Weights of a small GPT-style language model, trained from scratch on English Wikipedia.
Training: a variant of Adam for these matrices, 567M tokens, 4329 steps.
MLP neurons of a small language model. Each row is named by its layer, matrix (gate and up: input weights) and neuron, and shows model dimensions 16-111. Each number is 128 + 24 x the weight over its row's rms, rounded and kept within 0 to 255. Numbers have three digits each. A neuron's up and down rows have the sign that makes its largest values positive.
A block is one neuron, or neurons of one layer that tend to fire together. After each block is what it responds to, as a language model described it from the Wikipedia text at the highest values.

L3.gate730:122123148105121118113073112146097150146106131115142112156093122137161135122113156137104129109135158175105083120142144147172105126099171168115122157181153099144158160115118131135097125128079179109151093134118137082125104118137094106154118101127115097115124127118161110144134109136168131134
L3.up730:099139109135141155134095095117091107104164141144169139193128116091141132095111110109189113105119133160145112115095143111120103109145167089182136118168131120137110113136078162174131116111152139150140138084131107126139131118109123145153084153119134136165104126130156152101138125120118147131
Description: Hyphen tokens

L4.gate171:132136141174104147157084094110153120123119092173096140105155126099112096106145149131126107138143122114118114140146150142137146175143106111148111102149096160141142133162119155136145113097155136145103140134119161170128103072128130138148058131128176111115101134144120113109153147124124108106
L4.up171:119116147124119111136121138114071096128109117121102160113096132117115139107117155106097096116107123174167100125124134153178176114139129159129158150186125121132183079133136148170124124143123153126142155101090109132158144179131104122136135115118145126189095115143119103156125169150158160120
L4.gate178:158131096131104157138135147148151196106121137148145136122103112130132163173107109129110094102123159128101117158114149113159095093115071098126086156109124079106093093124113115138132131125159126136154161135131118151096111134071127139131119179128165143104122104120144144107110152151126120158
L4.up178:138157128134115126114122133104143135108136153125141135163095093146130123163136109114148155155135139126150136157110134141126102098113161119093174110156158127132113122145115168081137139101149111128130092141138142123109155128109130124175162138132141150147095140137158130079144118141130137110
L4.gate359:112125137108090114124124119107127127103117112126130141094105164109168154130103114155102114129096114147105065097106130161071152143116163161104113124146081135163156109153107160136128114113102105128109133150109094090164127134107097092119133148127149110130092138120172093115184143099108156119
L4.up359:134131125172104129080125117161119129111145103158156106093100089104134125124129122146109127091147108136101166139152113090143101133174097118156149146136109103090122110137124099095117127105089117159173126145137148122092088126164116165162097135135151129104093132155137139107154149101133136111
L4.gate392:133124159115133135114127140147139165105134096111138172157134108118119097175128092159118115121117096144124114085135126152115111152106179120091131128131137188120067090124151143121081132110125143103143150144085128104127154169113117121113158110103125160155099105137157084143148098079154120128
L4.up392:117124119192118154109118081133121103095143048129102120146147144131145150147187123104103139161118135143094106134117121133152097092129152113144124124122129158145138156115100183101136102104121111126137133133119111092134143164105140090123120137126136118109133113100182078119099134142147122128
L4.gate454:124103126116141106108144130148151155139160152144129108102103151117145134145119124117090132147155100077126098093107113120101141136131130120165093110124122160071160117146103169154119105159121076127133170140137143144114120110120143144096125139121126159100108094110141129110099121143118109136
L4.up454:135143134131128132132110114091099138150125105102128112127127129101185121175118106111103111120141145150133117164108165108094149155128134122106151136184128165155152143086111142132108127097129146115137174133163120059158092111151145077120136115107100082168132136147132118146129150145134149147
L4.gate468:125082171120123096142133130130109152178142116109133133099132173094120121154128151113136146151095108088130098118156120127082125115130115129131090125163108173109149116153114128126110107144111174110115164089115129109178119102151135125104174139095127094164105134145107097136126152106134090116
L4.up468:139109107135141149166098136141126105159146137130200178142140126118110132127140186141147151141130096104163135128160094164047126129149105166150112146117120162111147114157139124144114167112101073097125152109124145087107093120130123100170159117088144121154073115124101092090120132116094138135
L4.gate493:097070168092128114161106127130100126141133077161120148110123121099119115077117136142159121110133114122128113115118139139117153126127107142153122112167125140087150118120097121158138111150114111117097099097120116109144083107108143120159118132152097119157108142128081102141127136107123114122
L4.up493:123089126120118128055130134105108140171125127079120130090135147136145130129099137120133137111143135155123115124153108144133123140142108075133120123086158109094140164141104123072151097122116157133161115099107123162113160110100148125104175146099162115098108175178139089074134114119169098124
L4.gate529:122131131136142101146148139149084148111115048081136096134128126103141095096118145128113137116085120169124121133110157129120168098128144118137122167120073139145182132129149143134145123113129156131138145136146154088203109111147159095094112097131104144120162153150139078168128149133166150103
L4.up529:158118117161148131134165125152085167069128121157128113153107091094138155138123121112135119105140129123145155074156100100098073142120150106109139117137119151088140093146130117134121142075120088098113144144121123119129135173141156117081070096129142125106115125165094127124101140115102142107
L4.gate572:139180114174111131164140115109144130140120125156134110141154164139160117157173100138077117125167139137111136147098132112120109109107111126130119079112121159110125145147075150100153107148155133138157075118138138142150156168107128117106074189125081150153112108111154108137148075142166123112
L4.up572:118118124138139142160119145143155154089139080138096131118109152133145118111126080128094160122110128156108144119126131103149120139096143132150126159122091134137087111100148105119098150116136151146152154124143125106122130153127122122138155093163106088098158114110146117183128126126138144090
L4.gate771:077093133150111134162092118118125108128133141109134122123105149105129079110087141092137142163119138137119132157128083097160094133110161127188126158127107120128128118106145111125161159112177168138155121145124116126097093072124115174138077106138150111090137160131126119111159123140157102090
L4.up771:118118102149148099088100096139159162122140144101152111136106119130153080120121110079133136089084149177137139104112114061112152121100105088143137152095144129122111152113101154152117141153168169128166131134128141140116098128144097121171142111146137141141134136107140121140135125141163131123
L4.gate778:133116131123144123154140151167132199122148126084137159171116089131128100174098134112105181100154101078078114123133128116158103100103097102113116137135123096170096118151107121140111133106133129135157157138163115140097145132122143131174111193096148120147111140116144098128125110110121140121
L4.up778:109140140146109123146157123134136165108105116150139078113084071109160107107109107120089109157108129126113133096120121117160138124123134132123094122169151151104102127109093139142155163141125138165153092177136127125087101106123168129104097114109098145107134162120120139118106127202082136175
L4.gate855:151169129159125122126085074120159136125138103120136138088130089080104136120120126174129074074134095127115089147133095122121086108128133122094157098125113162193108131107139127113133103083156158109136118110129131116115119178111124119151142115129133159142146138155087127125167118085153158134
L4.up855:154112104133111139168133120168120157122149093172159070101146115094140134140153096153112109156112147092105100074152090148113114128122145118113166138132165138125115134135144129138112124129117147059136171144130131063137115106107124119138109128117095106185120160138135124154131105096120178112
L4.gate894:090111130102146112118169164151115101122118169134124131123114144162168126165160146082104116125115126073132115189141124162109160116127128155135166101151140117111116157128128164138111120166155087082139145090145110147137163113100142075111129156123140098147123108090156103148095136110161161130
L4.up894:108095120103166127095111127120157108131132114128111134101120100114159167121107150157141128131094108142147103149107143151172120149129164093110152113129156152164091152098147100107099126128093127116131127107111117145152124177110123133123159140112153117136102107086112084098136135109141130153
L4.gate1077:117111167135109118131113150143112158137114155088130117113148145166130101112129105118110148125114122117159101109114128137113120147127142115115170082144135165092135150113138135131104094095162128129146139120131166133138125140151144138144112148112100084100113145135143153105151128151134149104
L4.up1077:137097107157103151156097102134091106133186095101125114124122138111133123141134133100111144135153136112055116149134145096104141122146102132159117159143110114100148134125109146199138123124138164099160131111137142143156130102151174115092083079151127099154141140143155109146130134165151133151
L4.gate1086:162137133117104106142110114148129158106108147118159101145130139174103147116134114157100122112097151154115109087148144153137132087162161110087117144138119181079095062123105124112107131185130125146142094100138093149079092126103130139166113164111127117105129129135083124093149144115108144116
L4.up1086:128126113155128141129101140091121141176125175109125127120123195116169125129124076101113135122105119117145115124176122092108128164102152097093139121131090145122141191162135151186129090138150094162116109119145133121151127103112142092110104118084062131145146142123121114122133095142116091113
L4.gate1131:116093116153152102179092158099114096182153143117096160126179172141128080140132118119093110142096103146100091139133107116166150155085140143121146152104124118088115115138142106100134097128116138120152101105129150077122107141180133144101094091119109077118095098118127119113105144118131104094
L4.up1131:138162122137129166119127106145142162108166153107100115118139134106164168110074124153159140115125118099127107121146055085094085100109152103128105108161135135152103177138112132119188144109132131128124141123118156129090125137134156128121156123109135173113114140171146144118115079175087146162
Description: Hyphen tokens

L11.gate624:127156171153138103162150125134122116103130084144118105168151124116117116106135125123125139110093098096098124114119124133105074133115126161136148118140106120133138118119126107153142132136156144156099165103054109141116141153164151140156125151135138135142110176106113105146156126135139103147
L11.up624:130117165128149124068116132151139123166168152170107151136120115132153099127159122130106135110158103114111148151164141093148099157118108099127130131110114129080147155162117121144170109129120128115102146145144177102151089100140138158133120167136086136157138128093143107105141134139150141142
L11.gate888:130128167115143108114136132118110142150137098107157122175122118122081106135109150109089137124153117145144165156122166127100101132094129137084121109092141143143161062166097125157142125119139094135137163128145141121130154118155164128170207166103153129090125145150133158121139123119147109147
L11.up888:147141144139090112123125160129134128138146078142112185107121147113170144133159133139168144075164127135128124142099158114092117152159121100088135162160118143104149088100146095111100115152159118112144118145148118119127105125095079111100120094108158148136107152137130108130093107109132119116
L11.gate1002:074119133115113127134130102103129147096150109178151084136133120150140107090095173174154110172136080115130112137170083134094126106145127138111137119142126142117129142123132143103091088136158087127144133114110111115068103138122104141138147160124117118138172113152137093098119177148137094134
L11.up1002:112111151105146088110153120162141118090158148115126093116105110119140130136131142166103139146153097133118145147137145130098093127149065087135119140105179117134112141105151140134128115175135125075109137156126129140135108089129124145161121150070097162164147101141130128066170085145095161182
L11.gate1171:161113170113118147129127090145149164073152132109118115147132119108126156136085140161091147149147107118133144145149173153148119127090098118117103119110091109159172114148119124078152144129153088169109158143080103093114140109105163110141128117143120121137158141146121111133146174107157128134
L11.up1171:158189125129126138100141140099101154123160134087113151109111135094111129099111125113142149146111139144151080159090122164153143105100159128104113157134119129125142147137192098135111140133131096140098165152117106148115133099150098165094145101120111129171146159152117120137182159139169122117
Description: Wikipedia structured boilerplate

L11.gate276:150129124137149116157080117105087126116124087142126128157134115109111138138087119145113142148131148084100139116138145145168092114157108120118133143134136128153092092105146168081157078095144121131169129160129169142114111127105122090153069108110138140079084132151127152145102136112123117123
L11.up276:126146148129100131099115145134129148114120137123117114167154139129076114128146152126133120149119145157130136135093149183099133124191133085134116124121153100097124104113136125135153120120111137106126122164133174161131120114111140149187148150109140151105112099157137144114162169060135170159
L11.gate290:092129122162127122114061142098095134178149140084133118093125123114120093121133107108096134152116135131115078150169115131136110123151149106112136071140106119115167123155098104137134164117116112139153112167135135098143085130142126106163114147127154106133155158140096157122156113074156099126
L11.up290:128135138102103119137137133095148111141144110109173117110110099139131151137085151140107139088111094139141098133147141122109078146178143139092133180138147105155082127130146100128120136149128167120179100078159130108136095137127126132101118127151103126157122127136105163141151137122149136164
L11.gate904:122142156101142146107154114172135095154105155148136131090104134148113094073138139143117126111121117151106145116132113144122080116090124108114182129117137128101138081136146104122154123168086127140140149142135093145129133099081102114106193143162139177139147115138116110066147120117138123129
L11.up904:150125106165111127156097095124115131145152159129131139105130147112086119159120094146109134101154137135147121106092152135138108121155089138140133151125135118104085170161122108137144153101137117122142121154157116119145141120109061143134126129108127156087143118160150107114122138095135157123
L11.gate1159:098162118137195108140135154148119154162165159121140144181142119099115097103126099142149151150107135130114092149201151108123151178127111111123108101148155121109157107121115109137103144141106193126128090083111122175147137121086123135145099118091142104076108129115119083105154143148156122120
L11.up1159:141146135130159090082156146098114133105117136157128141111104126126094107104077145139100155079114146129183142110149129111120107152152188119105116132083146072121094136108057080159141130158128108106150124123104105124109104096110182153127133107132147149151140139156156157129137122119152136134
Description: Table separator dashes

L3.gate370:117141094124109101140130110100124139067109135118100165127148138102088105088151156146139157104125149141117092112108113133122136090111132140174084117144169152132082101119101163115108118146134139133148112103131152123131129102142159184154127114101108141084164091129126135117119109156148107141
L3.up370:157133116118130073147141131154180142115132086141112141096088132157121125153123093083152091134144156126134117130160067119092130127124106167131108117129121128126108136134164126102123188112135109146102171123117106174089159134142133181113127091154092135130092131097119104150082095119096104105
Description: Paragraph-break boundaries

L4.gate209:090147111160129169138147100129142117135119148120155101190123098090134078123164124154159144161112116098135148100160142110137098160110157122171152098136174148123092148091121109131122141148142083099175144161129117153091134124145137124124144114082175143127123113180130129150161095148131134110
L4.up209:118159150132098161116143144129144127118133092167122155135138084157153145131124151168121125143182094117131127106146129125128084141121091139104137129135123155114101128136122118161115155154117110125123109132148121121121162183164192175136117093106118155121120127144117122125144100152134132116
L4.gate221:097119105090127094152111134132116109134108133164143153139107149140134128125115098140107100098153134138167123120164061114111140124157086148124151143168167171127115188087103137164124129137149117136102150145108184140133130130076168133174104147118191116088142155149146116108116113125108111097
L4.up221:111168140167144117121107146147142120109110143156123121106154110144112147148131129162140130143111087116175170088139165156170096093098108132145140090103072123172135121145167130100123140093084134154118177123125143132127155148079098134121157133113161097143115144141149096116118140151128117157
L4.gate252:129131096141140115153079144107108106136157141078110134129160162136127099158140144138135160152104152135130142124120174142135159091087152134155134088102192137140134148143165115104123083142118092147169135103161117174121118066164134154133115091117109123109169143145130104113134091075130134158
L4.up252:160119130100114121166100119158150157135146137122116144160118120145105137145162159140148110121136105138148132069116081128122157125152101130122116129154134114114123119141138147128156132090142136145122148136131147138068101109128145145174094115161163196129104163115128119128144117139113123130
L4.gate328:121145079107099130155108153102175122087117108179172136128142135153156125132132142142167142154154115125144126057151130135097123122141153160086103154174079172113142111141152094134128132127133118078123157094133130145119124154091126138136139147159170161143100098162185074113143144097128136109
L4.up328:122142141111124126153108104142139080111142167154158144132100134115144175098142115153128072131120118095164139081093152154118101137156133134123121125123088151130113138129137147148179171117086112096107155100101153118114141159164123087162086143084157172105107146117112141149104089149144111117
L4.gate413:133145141114123154151100142098120148101109162125109097150165146141126132127091121124143146128130111179101117109157099131132127130102130097106102113112170111091114130108097150105141121137122133093145159126121149169152124099106123101093103128126144125076114099153167102141117131133172131113
L4.up413:079106110120134114142153135150150170120123149112110125120136127119124114141106134147145106136099099089141124130158104148157139149123115128130182171164101133157117140170121130121081141137157131110148120142130156144112113164114105152160086121152089122155111130150147134141083143123146132136
L4.gate422:175153152173131128088102125149162108162129150135110101111150105130139116159181117145136162144140090127175141113143115166101102120143083146131156126157170131075125159099146113117132136138149081122155131163127125159123111151115106195124166135082150162125116111166134146077119152152132142116
L4.up422:163117127157117129127135138106153115152100128152176130126113092155127162128144107149141128116143090150164121116160117112158084100087179108089117120127098115138085126118136101071161123126106095092122145149084166143106123098123121124141144128121125126120096137188111118093135108100147128163
L4.gate460:160093143122144115135154160111100126169112119187135138099115103121137140140122116150118166118118077155147138091132127144132135110159094081115098075153100134140152129142131124163171105140118101138133115160103164134150095160135153152136150129125148121134153107174150117136129120118124118123
L4.up460:143161137136154101085149151106134132115121105111128114102104109114142166114168136121152102088100132108156106128149122143100149143091062100085116101142118154144134087121130143150105110121155122109091123129128110133116114156133141115157174107134118122108111101151136125130129166096126159134
L4.gate499:137120145132109118154086142123130144178123106103109135083164091152068097120084140141105126130141131144146170173135127107124147130137122083166113155132140100165083161131118118098091132145139171085130106125107090127150113122123089111127177116172149119133154130124159090135139169113145100086
L4.up499:133130149168140115103147155162141140121094169124118189145158132157113157127115102150090163128091119128166112095154112121130110125113150122127155073157131137159136164131094133076154106123130149086120110131082169147151125109128151112119092124113118160071134149104122088096159123147153127130
L4.gate588:136159102138107114105117124156125132099123174085132149177122144122100164143115161137129130118135108133130136138156100118181107130122144136141120122167155143093179097141142113106122103086121116178168122100109113151139136144164123127162086137157178077118135092108107158090145113122116106113
L4.up588:159123138134144137134158104128154132113109112188149154161113095151129102129168120153119121100150113113139150127123118147109138130087153128135141132127116147164080087108086152106129168167146089071159136185125108121106131111131131144139087119104120166136115143132126124123154091121142144107
L4.gate602:120087139121154117132143095104114163116110138158117117176126090104163129103145125130100156101133102154130186101150059120117134113108116146104111082135127137120145160162116116163142149150103115072107118153154107115153109150157144131168100144114130090123126130140130099151142135099116093126
L4.up602:165099115097127112141114129145127127094127173118137150179112109148152176115094162113120134127116117126175165131123138110134127178085140130153149104180080131077161145172139109117143124152110120102126124135141122098095107136164140073182097149153126118128127097125127111152109179131117137143
L4.gate616:136159111159105173124149100137133126105122186112158133089134154097110091134154132094135165125127109123139065156165147136116088144087104175101128120167149115155157137171151095106122119150117136096164116105150117147111133123142132116159154173121128128121121137100176100087120103112128132147
L4.up616:132105121110160138137136104127165126092093123119112160149167073116120140143117099108102161121135112142166128131141119151094143086114107110123125114142134146166102113139151128120172143102145113136124113157143122098113158155092143151108144152148147170146131150160130134118146111130135157092
L4.gate891:120103152137107124117102155086106168127087193140120099093149101159112063137115128120144128125090111114112129111171124118103137164104193131128119088184086140107138139121115140113125155154107156151144110076110116122119118131133163144115113131139118100118139150164117115109120131127145076136
L4.up891:158069118159103142138148102152165132109112149149111177145094122117095144121164103154138118143125123140126143129129149135133140117121087090097144117134160158135130132130127136108151133122152078082101155104111146130117117143118136159124125132102108099113118101176113150114138132111123133114
L4.gate962:142149110100137125162168116114111140120109132137124117104110088142112096131147126151171157106104109163103143143121112150122117121119138141087094129149041102152123116162128130111112150140113112111117106136118169163075093108151107161151120161162160173142109125147109126146153109125125109139
L4.up962:151123125153105148159090096137137113158136125136129109149094127120132122122137123155138166107106076152169146110114152129137154114115101116167122104170143123153157131102138116095095135122129121112140145117100112129140126153102122110132111168118185132137130117106098088093112143113133123150
L4.gate1061:176096151159134134136100097114143121100130127151121131114120092114126114165126126144108127149155108142158112153114156157106163121133142126131121104156122120144131123054129108124120086130143147152156141159103157138122057139160122146157134114116132133169125108142107128082127120151170135135
L4.up1061:126096116131119118094132155113172117108121102130141122157099157139112144119114136135110098111091122154129134120178103145118092144106151153144166125153108127153140154124099119109181131121082160082138125145138127148163124114130089111088151140174133099113124119157158105136152131117150117118
L4.gate1101:172148090135151139134121123116145128106095144174157128186167116113153154137173109145175123104090109145106146095108166115104100134115120127113138088135117141108100121125117110147132089144102127124143158166116192124145132119120167154159117132123146162157090116143089162120110129094132149116
L4.up1101:155126084141113141118128128140171126115086125127129113153119123100124093139105125103119134152143151126119148171092113103127161129146119152124115131116113098105089161098131158149088118178095117097136112139115142117116105163176143153113132151137166149129145157155156130120117125135149149094
L4.gate1211:101087143136106143181134110143131141131134098077117131122141139161126129123141125112119139097120134156131113186171138120134123152129113145141124094134094135116130151156123128135145088149148131116150102150129098134103081074142087142161108091134154127155153122163118114161150138112089112142
L4.up1211:160095159120107144119111147091145173113136167094125147103146106140102098135155100107124144131108147137082092090150103140105168133157135127134126110106145127134104163148142102152106114144095112137146061144129132107120127104123133130151125152106151132106133103164129133086116086163167103151
Description: Section-start after headings

L3.gate251:119169146153101122147119136111147146108148114083149106127142102141121093154104133117173161133146131167134206126128149135092157142121137105168114111155104152123132133141121139147151138132156091138114149156105119131174141092122147099125114153075151159140160146091070133116140140101150174115
L3.up251:123111135148099125165157139152132108145094111145126105139151140128190114151104121143118143123107154104127143117119117079142120129111120168072155142132087149153128113130123131131119123152133085106115070151139121089132131128140111150099136156057121134125137138123162141145155114105124118121
Description: Foreign name fragments

L11.gate105:118083136120124107133082143092159137138143138134100143135147120165105145147133124149132174115139129159113114124127122133145147098165130128123192118118151102139088098147097127088113092160090116119147095188062128109121115131112141100084081162137078141151156098160103140138129111123133136119
L11.up105:142159121116105124115107129157140129169122150099106134128112127166157146133150114120113151116118148154103105133141101122195155174080146136105115163142108118136130123142124125072145131115106171130109088169149110131162164111139137157135133161127145080194131087168148106136145088157130112181
L11.gate310:074136126096153138076117106140144154122124171135104141113128152148146128124144144120068150112169142149162108150075134138163103120148118150148080141143141129109127164131100142123126110114172119128118131167152132168114144126111132167104115141119144171096102157158137135108141087138093124127
L11.up310:163121114132087113066093139118146123156111143118148179129098142172151118116162112097105133132119163137145163129119144141122156115119143093137135135123109120085146183103095103128111126180098133117122143197150110153092117147104163098131100135146136157094145164154146102115164086142097153116
L11.gate440:079106098087139151080134086150127137116109129144121133104154116156101141143105168166150101082166121166136121137126089193147153123112071106119142127158174138121163150134154118127120087094070108099129134116104160087136096126132126132150131116107078096127197086090124091108112141103100152116
L11.up440:091123097113126121118125116124152157114096124140092120135108090147096142131111113134098155136158147160118152148132155142163127151131121093095105163140176121148172154152124148105149134140105105141179076190092125134150118126142148141104171167157116071160143184099122137141162117117153130118
L11.gate461:104144114117134123112044087145145144122155184113136125100174134129143124130166117136108105129132101149109139132092076168126120167108173069157123088146133141106175156120115139168168125127108158127177111137140135126149126125141137116088142168120112124127096136146151125171130133129130112147
L11.up461:109105113111102135174101091109095163132127132118138139143102141162171122138130120114140159140094142092082140112113127144138140124114135153136112140106130093156126105145161138163109134122154130159130070110105080162143149123177169128128103129136153124123174097131143118154162200112115134090
Description: Paragraph break after sentence